MLP neurons of a small language model. Each row is named by its layer, matrix (down: output weights) and neuron, and shows model dimensions 624-719. Each number is 200 + 30 x the weight over its row's rms, rounded and kept within 0 to 999.
A block is one neuron, or neurons of one layer that tend to fire together. After each block is what it responds to, as a language model described it from the Wikipedia text at the highest values.

L2.down1135,177,181,258,218,212,203,182,214,204,210,195,145,175,208,216,225,220,163,210,208,206,193,222,179,230,206,251,186,172,136,183,209,145,202,136,215,187,217,222,225,180,158,203,261,200,219,189,183,257,190,168,184,238,172,161,194,217,232,217,165,218,226,227,180,220,192,182,213,114,167,163,190,145,161,216,173,213,223,239,164,197,192,196,238,224,204,193,145,195,236,216,230,213,208,171,212
Main verbs right after a subject, relative "which" or "to", strongest for enabling verbs like allows, allowed, makes, also pay, taught.

L3.down249,180,228,193,189,270,185,223,192,178,172,156,206,131,204,163,227,206,196,188,227,250,200,195,205,148,192,221,177,183,200,220,217,215,168,182,203,185,204,184,173,228,163,225,209,228,179,227,208,137,118,200,157,228,154,213,223,180,182,196,181,217,212,175,191,155,195,214,199,218,211,210,198,188,189,221,209,213,210,182,164,137,210,217,216,156,178,142,161,226,199,238,227,242,206,208,234
L3.down732,168,224,187,218,131,168,216,220,206,232,205,201,201,177,201,185,219,218,297,210,225,196,172,254,217,164,172,166,117,169,158,218,222,222,157,188,155,209,210,161,185,257,224,211,172,199,214,225,159,169,163,157,241,172,178,191,148,245,168,157,231,156,174,241,189,158,213,218,191,226,190,170,211,185,176,188,196,225,189,230,233,176,211,272,233,167,167,180,199,210,216,232,210,173,233,187
L3.down755,190,193,212,236,254,150,206,188,229,152,222,190,173,203,160,192,217,196,214,182,171,209,168,189,213,166,146,119,209,180,181,187,180,202,167,245,236,267,204,255,153,208,246,245,127,198,196,205,162,190,166,164,242,201,210,219,183,150,189,222,244,211,211,170,207,177,281,198,152,207,188,216,192,195,177,245,179,151,195,179,185,250,169,203,224,224,169,166,201,187,203,187,201,198,215,166
L3.down1565,196,235,167,198,159,170,226,175,186,212,182,188,247,192,180,178,222,223,254,210,195,206,219,231,151,214,153,175,183,216,188,249,155,250,208,217,188,238,223,170,165,184,219,211,237,194,199,194,216,188,194,181,228,176,188,224,172,168,167,177,213,202,155,187,150,187,212,233,194,195,175,164,130,214,157,256,242,176,208,236,209,197,215,196,140,217,209,166,265,222,227,213,150,230,175,172
The main action verb of a clause, usually a transitive verb or its ending right after its subject or "to", such as adopted, sent, joined, set.

L3.down1229,181,247,250,195,172,168,214,208,179,195,227,208,272,185,202,214,179,189,201,178,150,185,162,177,244,149,260,184,217,162,192,174,200,201,204,225,203,160,228,146,153,170,187,200,200,237,178,183,223,236,187,231,201,212,181,222,165,230,135,188,210,190,183,277,246,173,237,161,166,211,188,233,166,166,145,244,273,256,239,204,228,191,199,183,262,213,183,211,189,209,173,191,159,219,204,193
L3.down1714,195,249,197,197,224,216,212,250,185,157,129,188,180,242,232,187,189,176,178,170,170,146,245,191,188,183,229,204,198,161,238,204,164,149,196,152,234,148,231,200,206,203,187,239,201,200,177,210,201,194,182,248,225,246,147,211,240,196,190,171,222,238,218,230,246,217,196,208,225,203,211,214,257,224,212,222,217,200,186,206,211,213,201,212,204,182,218,224,245,159,170,200,220,217,175,171
L3.down2541,197,159,174,238,183,223,188,162,178,192,195,173,224,195,194,250,214,212,195,188,172,212,268,200,181,205,189,184,187,124,215,169,215,258,190,226,183,199,200,242,265,154,171,190,202,199,162,194,216,177,175,195,253,181,182,191,248,123,159,267,214,174,170,199,184,233,193,253,206,264,195,183,248,189,241,220,207,221,231,162,184,233,216,158,182,190,223,237,198,281,145,194,218,161,148,246
L3.down3026,193,233,155,249,140,186,198,223,180,253,214,207,205,251,259,241,206,171,173,164,223,125,211,238,260,247,182,161,165,191,233,212,181,152,197,193,216,201,211,237,204,218,195,197,235,191,188,200,195,216,206,224,219,162,182,222,175,169,164,161,222,200,215,262,216,203,242,212,192,220,218,167,220,195,235,227,241,236,206,243,189,178,213,190,241,201,213,159,164,204,113,158,250,154,181,203
Plural noun endings or whole plural nouns, often after numbers, "other" or "several", such as subsidiaries, clubs, awards, texts.

L4.down179,209,216,148,177,119,210,157,243,162,237,215,245,180,163,234,217,193,188,231,200,238,120,203,164,197,213,196,184,216,217,180,177,232,218,178,147,167,198,239,231,205,217,193,202,214,218,184,244,219,243,167,178,205,181,199,175,195,159,181,178,161,233,182,223,179,198,197,134,184,190,149,176,209,193,169,151,185,192,223,180,199,173,248,210,188,163,269,183,219,232,201,226,189,204,226,228
L4.down191,165,211,226,210,203,208,220,151,228,209,207,226,196,211,184,213,149,181,210,225,259,183,226,162,192,229,227,239,208,215,222,204,169,199,184,227,199,208,166,206,270,182,202,177,214,131,206,192,148,225,181,212,221,216,247,225,253,235,232,227,186,185,174,158,211,188,208,219,136,198,265,202,130,140,216,174,229,120,188,188,187,191,204,192,225,154,201,200,211,186,174,221,202,228,187,205
L4.down495,208,166,270,204,212,195,217,199,152,176,198,196,204,195,205,169,198,190,241,195,182,234,203,190,204,236,234,210,277,180,179,187,209,196,187,182,143,237,172,238,233,227,139,175,199,189,212,194,237,208,203,215,230,171,226,196,177,167,210,165,197,163,171,197,194,209,221,184,248,162,227,205,146,219,203,153,158,241,201,172,199,149,194,200,229,237,177,203,229,178,220,244,179,236,178,216
L4.down523,166,214,203,194,197,255,213,200,203,163,189,144,203,250,187,169,175,217,144,254,230,237,215,165,232,229,204,215,218,172,184,220,179,223,268,189,155,192,223,202,185,198,214,143,229,220,147,206,225,168,170,137,207,245,187,223,208,132,153,184,211,220,192,145,200,176,151,232,137,175,227,237,221,185,196,203,169,198,178,198,153,173,168,218,188,173,135,199,202,185,238,252,189,210,208,171
L4.down534,170,203,210,185,213,176,194,189,208,193,184,234,195,224,166,182,185,218,220,190,180,179,184,212,163,189,164,163,197,213,174,204,235,181,169,224,195,218,214,189,152,164,163,159,215,198,216,202,157,237,180,201,193,178,158,260,160,200,178,175,189,174,166,172,159,181,194,216,204,190,159,187,177,202,172,223,158,149,199,207,238,216,215,153,190,172,150,230,186,201,233,265,186,220,202,200
L4.down596,239,198,212,241,223,162,220,180,243,175,190,185,217,198,140,192,240,184,179,212,226,189,204,199,190,203,237,236,194,202,189,189,219,214,225,190,207,184,203,247,260,205,188,178,269,198,216,235,243,168,145,151,228,200,210,193,222,185,233,159,207,224,231,238,222,243,204,208,201,207,158,227,168,181,194,182,167,214,165,220,189,202,219,225,195,172,165,166,238,233,199,204,179,195,237,255
L4.down614,142,259,197,145,144,235,226,237,187,196,226,214,223,191,254,138,147,237,236,218,150,170,234,190,233,180,185,142,151,207,190,222,232,197,197,226,186,221,218,164,186,212,206,278,191,230,172,191,153,206,193,179,204,199,209,225,197,244,151,198,185,234,157,175,202,164,201,176,165,201,197,224,191,183,142,162,187,172,241,166,167,222,212,136,186,225,221,147,206,234,245,154,148,199,222,197
L4.down741,170,196,246,219,177,214,230,176,211,193,212,173,171,149,210,175,172,186,182,174,197,251,217,221,207,213,128,208,218,99,234,241,256,193,160,204,212,168,156,201,176,207,207,175,211,192,243,196,239,225,195,234,225,189,178,211,228,170,195,219,204,181,238,170,207,202,190,236,180,185,191,145,207,173,228,172,185,226,170,203,165,194,242,198,223,170,223,207,244,213,183,185,191,201,143,152
L4.down758,204,232,122,215,137,174,228,219,228,216,153,235,230,231,174,153,194,211,229,194,186,173,207,154,226,228,195,225,254,193,201,204,161,210,173,130,215,148,197,172,190,205,205,215,194,192,231,248,210,213,167,234,249,221,186,185,238,188,200,159,175,225,169,185,189,159,173,166,193,189,190,228,180,175,166,182,188,198,195,256,205,183,206,176,192,155,170,181,230,159,123,196,162,190,195,200
L4.down776,147,224,187,192,186,204,203,209,231,220,189,206,164,255,190,209,224,151,250,232,144,178,224,177,231,185,167,220,215,231,161,223,196,194,162,237,205,199,175,231,169,208,161,169,198,159,207,177,216,239,148,172,211,239,183,308,222,189,202,182,184,245,204,256,217,162,226,181,205,110,141,193,224,178,246,191,261,232,220,154,200,166,163,178,227,168,201,244,193,139,163,169,163,215,196,228
L4.down933,168,207,186,193,204,214,211,212,142,163,186,228,231,172,180,223,230,163,232,193,246,234,234,169,195,230,138,173,188,230,221,203,239,170,165,254,208,229,155,199,168,187,152,194,178,215,153,211,187,219,220,223,170,170,229,279,234,221,171,189,174,225,234,192,171,233,202,179,195,169,184,218,226,219,191,151,189,230,163,227,204,171,213,275,201,151,225,130,227,158,201,200,212,199,188,250
L4.down1770,188,193,179,204,199,249,191,201,223,214,184,207,216,252,248,206,238,165,195,170,207,196,174,214,203,170,191,203,184,199,214,218,163,151,248,224,240,223,190,181,172,219,206,214,159,191,218,180,263,201,191,203,221,174,208,239,231,192,194,166,174,232,208,227,225,192,176,194,189,173,162,163,194,216,174,183,183,238,206,174,220,206,190,235,175,226,187,215,132,209,195,138,205,213,176,142
L4.down1776,237,216,192,231,193,190,207,223,233,222,179,210,166,265,190,192,204,245,176,200,225,163,222,207,188,226,230,262,210,184,126,211,205,185,187,250,142,138,174,213,180,239,263,191,213,208,197,168,201,220,171,163,210,172,228,182,250,217,228,193,233,209,230,221,189,196,146,204,161,207,210,222,237,174,195,209,173,183,211,230,222,222,224,275,222,180,204,204,201,231,211,210,192,203,202,156
L4.down1920,195,234,190,158,182,182,181,199,167,166,227,182,236,205,192,198,211,194,213,169,202,214,179,183,221,198,211,236,149,197,157,186,202,165,200,232,203,176,202,166,246,206,168,235,197,249,227,186,278,233,190,160,192,219,224,178,184,206,229,221,218,196,213,154,179,229,130,191,195,238,175,234,171,189,186,225,155,197,165,223,209,187,184,211,187,235,194,188,143,188,191,158,224,205,218,233
L4.down2301,173,204,224,238,220,163,247,228,196,187,277,220,176,214,195,167,209,250,184,209,261,204,198,182,169,168,240,149,184,180,217,195,219,250,251,199,140,193,210,195,150,218,249,173,259,216,236,169,185,173,209,160,163,241,183,231,214,198,183,186,204,237,219,137,237,221,250,224,225,187,206,221,239,223,249,218,162,220,147,192,170,256,208,215,261,211,204,249,172,229,215,190,176,214,273,222
L4.down2903,279,183,258,186,215,215,223,172,167,194,210,240,169,177,216,190,231,197,191,201,165,178,187,171,210,213,218,250,224,200,217,219,183,234,214,193,201,204,195,227,238,129,137,179,216,236,175,226,184,263,180,241,204,249,179,221,209,208,173,155,165,184,185,199,231,191,189,234,190,174,237,203,226,228,154,166,194,218,203,193,243,177,211,197,148,197,160,217,164,207,176,241,213,240,253,182
Tokens right before an expected number: table-row pipes before a rank or date, month names before the day, plus signs, "On" before dates, and semicolons in number lists.

L4.down451,209,208,219,228,183,183,168,159,177,148,191,202,222,191,184,221,196,237,180,222,216,171,250,222,219,188,202,229,194,177,148,223,203,155,198,167,188,193,176,221,156,209,222,187,137,179,199,239,210,219,263,189,182,173,246,238,231,166,198,193,220,226,192,197,214,193,176,241,171,174,235,171,226,185,221,193,183,192,164,241,201,139,195,228,226,217,173,182,180,194,190,169,207,223,214,195
L4.down497,174,166,194,165,185,162,187,217,210,213,211,237,181,236,180,243,224,208,209,171,218,183,160,216,247,202,199,141,174,127,219,219,257,236,199,243,218,176,218,156,251,217,223,160,262,195,179,208,215,151,250,196,156,178,174,184,154,168,175,228,235,164,205,193,232,216,229,229,191,210,229,251,220,218,205,196,227,142,166,138,169,221,200,214,214,167,205,209,220,205,211,188,268,165,233,199
L4.down828,222,187,238,176,192,202,200,193,173,182,188,213,178,144,211,187,222,209,212,212,248,156,218,206,147,207,232,180,221,222,262,204,206,150,173,191,172,247,209,252,209,196,193,186,256,238,215,216,259,177,146,253,217,221,187,176,231,184,216,204,159,196,224,234,195,199,217,174,197,178,240,193,246,167,194,163,151,206,218,164,285,202,210,207,273,202,200,151,190,166,230,171,196,159,239,258
L4.down919,242,203,188,199,192,236,213,158,215,163,217,191,222,220,157,235,196,191,172,261,203,152,210,128,189,186,173,234,204,192,232,154,194,122,189,194,234,218,182,183,236,192,197,203,161,162,172,163,207,159,156,209,206,142,213,261,220,226,188,159,205,223,166,176,186,210,186,173,192,210,186,214,223,202,163,250,163,216,231,187,207,183,166,169,214,200,170,244,264,201,172,199,161,180,209,242
L4.down1110,181,239,161,185,223,171,206,164,213,185,195,228,204,260,164,238,221,177,222,199,200,155,208,209,230,179,249,164,194,213,201,166,225,218,200,163,226,209,203,192,232,217,191,252,234,184,222,199,158,197,239,205,222,199,245,211,244,121,162,216,213,225,220,199,194,202,228,177,223,169,170,225,182,175,189,188,281,228,233,205,190,151,211,230,219,207,244,184,195,186,218,227,180,195,154,165
L4.down1129,224,238,150,238,171,205,217,197,231,216,225,206,201,199,164,222,184,243,214,194,198,173,169,177,196,180,216,155,200,198,226,159,234,204,229,149,204,158,190,237,213,183,193,268,186,217,192,195,187,187,218,187,232,199,216,205,200,196,159,176,204,209,256,189,186,213,242,241,237,210,183,132,175,220,230,144,183,181,202,200,152,156,229,190,223,203,244,167,190,189,173,202,227,196,228,163
L4.down1346,197,227,195,162,189,202,150,220,197,203,218,205,182,208,167,225,208,245,196,243,220,184,223,177,207,226,236,179,179,245,243,191,180,225,222,200,184,162,155,212,207,196,143,165,210,187,203,226,208,155,202,175,237,128,237,145,218,194,187,189,176,235,174,217,198,157,250,210,210,200,168,181,170,147,160,163,208,219,214,188,92,215,285,173,207,165,284,193,227,195,195,192,193,148,170,146
L4.down1393,144,183,209,198,182,232,182,177,166,257,187,202,217,215,233,186,182,244,214,235,186,230,229,204,208,192,167,200,105,180,162,232,221,210,217,200,215,231,213,231,210,250,159,235,202,153,156,228,196,211,267,207,157,196,191,184,189,148,169,229,292,181,165,159,191,172,217,242,202,227,248,190,191,196,180,173,201,157,199,240,180,150,208,201,174,134,201,185,174,201,166,187,234,193,154,223
L4.down1440,227,157,207,152,197,233,168,152,233,177,146,212,215,205,223,229,192,162,168,150,178,229,185,204,250,211,222,183,190,225,195,195,196,221,192,197,224,216,219,207,188,192,206,274,201,204,158,207,200,200,220,208,109,185,236,182,176,249,181,215,192,182,186,232,161,251,177,248,243,187,253,252,200,203,203,227,223,170,221,205,211,192,224,199,210,175,249,203,181,185,151,215,183,154,264,196
L4.down1845,260,217,153,219,222,212,221,219,190,154,208,135,230,165,213,174,183,152,190,193,233,192,218,226,186,197,216,226,223,169,182,183,224,192,274,209,210,233,187,204,194,211,153,157,161,226,181,160,224,248,181,155,204,200,185,248,246,160,179,147,186,182,184,238,196,225,192,162,233,209,194,215,231,220,204,244,151,233,191,233,200,198,208,193,187,259,184,205,229,147,203,181,156,206,185,190
L4.down1849,184,208,186,182,179,198,196,173,179,214,204,206,204,186,136,267,147,182,197,153,160,206,214,212,180,255,214,213,242,186,217,209,161,176,216,250,240,187,273,245,174,192,137,166,248,203,195,204,291,212,182,147,178,199,185,206,176,193,186,156,214,266,228,154,222,121,184,152,140,171,197,192,202,160,162,208,167,173,231,214,167,170,207,228,271,175,170,175,189,138,98,147,133,186,179,212
L4.down2050,179,175,225,199,242,232,158,214,197,191,196,174,154,220,195,220,161,190,164,221,173,206,203,241,176,201,195,215,260,165,130,215,218,193,211,231,198,261,232,201,178,254,189,203,187,211,200,180,237,258,205,214,152,205,231,185,224,179,181,189,178,184,179,193,236,178,204,175,160,223,162,232,181,165,179,175,188,167,175,181,218,207,165,218,216,199,198,212,268,200,257,211,234,257,189,210
L4.down2155,196,211,152,207,249,179,158,198,179,242,164,141,191,222,114,234,161,205,140,156,227,179,266,236,218,136,267,161,222,168,175,226,168,201,176,192,252,175,196,235,198,210,263,172,231,169,190,212,167,233,255,184,208,214,227,186,149,172,149,190,239,168,151,204,199,184,220,150,184,186,218,171,161,182,167,222,173,207,228,130,228,211,203,245,200,241,175,228,215,213,147,128,217,231,136,169
L4.down2383,190,245,179,198,121,193,237,239,124,192,144,162,245,183,196,245,146,207,213,189,217,229,251,201,226,205,185,186,241,173,235,189,221,200,186,228,214,230,231,132,152,212,199,219,137,226,187,235,162,174,174,215,178,134,220,231,243,213,188,197,175,246,190,181,183,184,131,203,164,180,204,174,225,183,172,187,190,187,195,161,202,185,245,193,185,214,232,181,189,248,248,196,208,215,197,142
L4.down2620,196,172,229,198,223,173,197,233,210,207,235,171,212,209,254,157,174,148,101,147,232,202,138,164,171,234,193,252,197,189,253,189,196,227,265,199,177,190,160,142,242,195,220,248,213,202,174,146,224,188,152,230,184,220,177,201,166,216,209,204,228,218,173,162,223,233,234,204,198,188,198,186,149,206,213,150,165,224,217,174,121,261,179,153,211,193,142,220,178,200,240,198,170,245,254,242
L4.down2799,219,193,186,222,197,221,179,224,159,171,227,212,246,225,235,263,221,180,237,204,210,220,216,158,206,191,118,172,199,158,204,188,168,205,183,245,216,210,220,232,262,229,259,223,242,152,146,214,193,180,207,227,172,197,232,224,167,209,166,193,194,165,196,216,216,255,164,246,191,146,176,230,159,157,214,128,188,196,168,166,231,190,171,253,207,154,278,152,180,188,237,217,193,159,197,187
The word season right after a sports year range like 2006–07; more weakly, nouns or suffixes ending number or time phrases (followers, subspecies, World War I).

L2.down274,207,158,208,182,181,145,165,161,143,191,237,228,226,162,230,229,196,200,218,160,224,209,222,213,257,200,253,224,251,258,213,220,135,190,169,178,200,175,213,184,188,227,242,146,174,170,199,186,202,174,191,254,179,188,216,232,190,233,146,190,213,211,152,183,230,218,214,175,214,167,136,203,232,190,197,212,232,202,256,201,179,217,207,174,206,191,248,191,210,160,207,197,137,164,196,179
Nouns and units right after a number, like £2 million, eight games, 40 metres, 32 MB; also mid-word pieces like par-aly-zed, p-ian-ist.

L4.down34,225,191,143,192,237,210,183,181,184,217,190,116,249,143,217,135,178,205,166,114,175,205,205,218,219,216,202,189,273,187,181,211,220,155,158,199,252,206,186,206,181,198,146,243,208,209,190,218,171,159,215,202,208,205,165,241,257,195,310,159,189,200,221,219,198,191,218,276,243,196,184,133,207,278,215,183,210,229,184,205,205,202,181,127,241,138,176,226,199,185,161,155,180,236,215,224
L4.down139,201,192,176,197,217,165,182,205,244,196,251,214,168,182,170,192,201,201,227,224,205,163,167,204,176,177,221,201,190,198,170,181,195,228,245,178,181,220,238,170,198,222,189,206,222,185,228,191,151,125,209,173,169,235,182,169,300,195,225,181,199,165,193,203,151,198,253,162,204,207,204,179,153,168,168,167,127,209,182,164,197,225,184,154,223,207,192,172,196,156,169,131,293,198,217,207
L4.down195,192,164,174,183,178,133,134,244,234,229,204,193,250,146,188,212,245,198,189,153,217,228,185,180,228,177,218,206,185,177,266,161,233,249,233,217,171,192,208,221,177,252,205,236,230,188,179,140,216,216,121,196,203,207,221,238,197,268,224,180,170,215,192,179,210,165,220,221,193,203,227,226,189,221,266,213,233,206,235,200,216,168,181,196,195,165,208,225,239,218,210,175,213,189,239,167
L4.down265,170,184,218,223,180,201,163,200,238,253,198,203,146,171,151,179,263,194,207,176,244,205,217,221,199,190,223,265,260,203,143,217,234,178,196,213,165,195,180,184,170,199,234,210,224,176,220,225,218,140,192,182,217,167,176,189,239,205,236,167,254,184,217,202,202,276,169,255,252,198,235,182,224,255,239,219,256,235,203,181,176,188,239,202,211,218,190,182,162,205,190,182,223,196,253,160
L4.down293,157,170,143,208,212,158,195,238,254,222,178,202,212,215,170,168,205,229,168,193,199,254,188,198,98,272,205,210,183,222,185,203,201,172,187,193,189,135,217,212,203,210,199,179,198,191,175,228,184,210,200,194,217,222,212,218,250,167,229,225,188,235,178,164,214,188,193,268,241,211,201,183,182,206,163,209,103,195,213,189,189,220,206,170,189,176,225,204,189,183,161,191,179,203,158,163
L4.down326,194,221,178,211,163,207,202,253,253,195,213,197,207,205,215,194,173,163,204,113,226,160,211,197,229,186,225,204,223,236,141,169,171,223,210,206,210,151,194,199,189,219,242,205,226,193,188,213,224,161,170,123,178,156,193,168,154,194,230,171,251,215,226,229,208,193,184,197,177,187,218,190,233,255,166,193,183,174,261,215,184,244,180,223,176,207,175,226,227,172,166,187,195,189,177,186
L4.down579,198,190,168,203,150,230,252,179,233,173,146,216,176,167,206,212,230,172,209,185,198,234,211,189,212,237,201,173,228,226,218,175,244,194,161,172,202,223,163,189,182,180,219,165,205,240,185,164,169,153,151,160,180,200,218,234,254,240,217,166,203,171,164,185,176,199,205,222,241,165,184,174,220,254,188,235,198,218,215,182,174,208,218,192,201,153,175,183,164,169,173,203,211,196,289,146
L4.down740,195,185,207,199,206,220,218,202,181,171,174,210,142,213,169,161,215,209,220,188,228,192,232,200,192,263,226,202,202,221,184,161,140,154,197,192,189,209,181,156,219,217,190,224,179,198,158,219,177,168,146,243,241,142,169,170,156,232,214,178,189,207,199,169,226,216,160,208,195,193,173,225,144,110,213,224,222,179,209,278,215,197,190,203,172,242,230,166,212,195,182,210,229,216,161,200
L4.down937,233,184,223,215,240,204,182,154,204,159,224,201,217,248,229,191,197,197,145,256,256,232,158,214,220,176,208,155,232,170,187,234,223,156,235,239,220,273,229,201,182,158,155,231,189,248,192,207,198,202,214,243,160,237,173,182,219,164,186,141,192,241,161,228,225,246,170,178,228,175,201,170,248,202,195,164,172,223,202,255,236,241,192,222,221,229,190,199,213,189,205,160,194,220,209,210
L4.down1184,203,165,167,201,109,226,241,159,201,189,169,247,189,203,212,141,197,211,228,245,176,180,204,153,226,223,250,183,226,241,162,213,217,211,193,228,172,210,197,213,189,183,173,231,215,221,121,217,187,176,146,158,217,140,177,208,219,215,253,133,186,180,187,158,154,211,173,156,295,218,151,159,165,183,193,211,261,212,190,156,224,197,220,190,182,194,194,123,194,233,206,209,186,185,203,222
L4.down1354,185,203,223,260,219,204,214,220,248,225,205,194,182,165,136,193,154,190,195,190,232,150,195,180,211,188,221,196,205,224,190,187,206,228,302,223,200,162,191,164,265,214,268,218,205,181,155,134,241,127,171,253,212,168,188,147,187,216,255,168,216,227,191,193,210,224,205,210,183,192,151,222,213,216,196,164,204,208,208,204,222,241,193,180,153,219,184,182,295,158,221,171,199,158,235,173
L4.down1480,176,200,199,201,204,184,237,196,202,211,229,179,224,156,195,261,162,189,217,180,249,278,235,184,229,209,157,205,195,181,208,244,227,225,159,231,201,233,214,177,198,215,210,202,154,144,170,215,176,284,174,161,159,200,229,215,137,195,189,216,229,123,249,227,230,172,213,246,203,200,197,193,194,264,192,157,212,239,199,243,211,220,266,175,218,208,217,177,179,162,171,182,197,188,126,220
L4.down1604,262,191,210,198,176,216,169,192,209,201,212,199,181,170,190,208,231,211,238,198,173,213,160,206,212,186,225,240,190,199,260,183,157,228,151,149,175,191,175,138,224,261,161,213,192,157,182,164,163,177,201,178,206,242,205,163,140,172,183,161,230,216,225,180,201,227,254,204,203,212,224,200,224,194,214,203,160,213,225,162,214,162,169,228,224,179,230,224,235,180,238,205,157,185,198,182
L4.down2202,245,239,189,214,188,191,207,226,190,175,178,198,204,174,238,225,220,139,163,186,215,175,206,208,165,172,124,178,200,230,164,203,195,189,214,169,194,207,122,197,145,201,214,171,216,231,208,214,230,186,169,147,193,161,204,211,229,161,197,246,236,221,177,223,191,150,177,226,208,224,196,183,209,170,196,182,233,143,238,209,205,191,174,173,172,253,209,221,252,169,195,183,191,212,284,199
L4.down2608,200,165,169,261,156,196,204,180,195,195,248,205,159,164,155,243,269,193,217,204,220,149,196,180,159,255,159,199,166,214,165,160,222,225,203,235,213,195,167,191,242,184,209,171,235,227,214,195,222,169,164,154,255,171,195,211,196,206,258,160,177,182,214,170,248,199,227,190,262,198,143,156,148,192,226,211,220,183,125,189,238,198,245,203,180,266,175,221,220,193,216,193,200,166,185,223
L4.down2737,170,205,217,195,168,151,141,184,231,198,172,230,172,183,192,195,196,196,208,161,147,172,244,203,180,230,236,202,143,238,252,244,242,164,187,191,148,233,219,194,178,175,153,163,199,221,212,156,173,260,221,246,249,200,167,181,231,172,198,207,141,211,180,169,196,228,202,202,254,223,175,232,156,245,172,180,211,131,200,189,219,156,168,196,163,178,277,205,153,215,184,184,165,200,160,182
Final token of a finite or infinitive main verb, often a suffix piece (-s, -ed, -ing, -ize), just before its object or clause: hypothesize, prevents, allowed.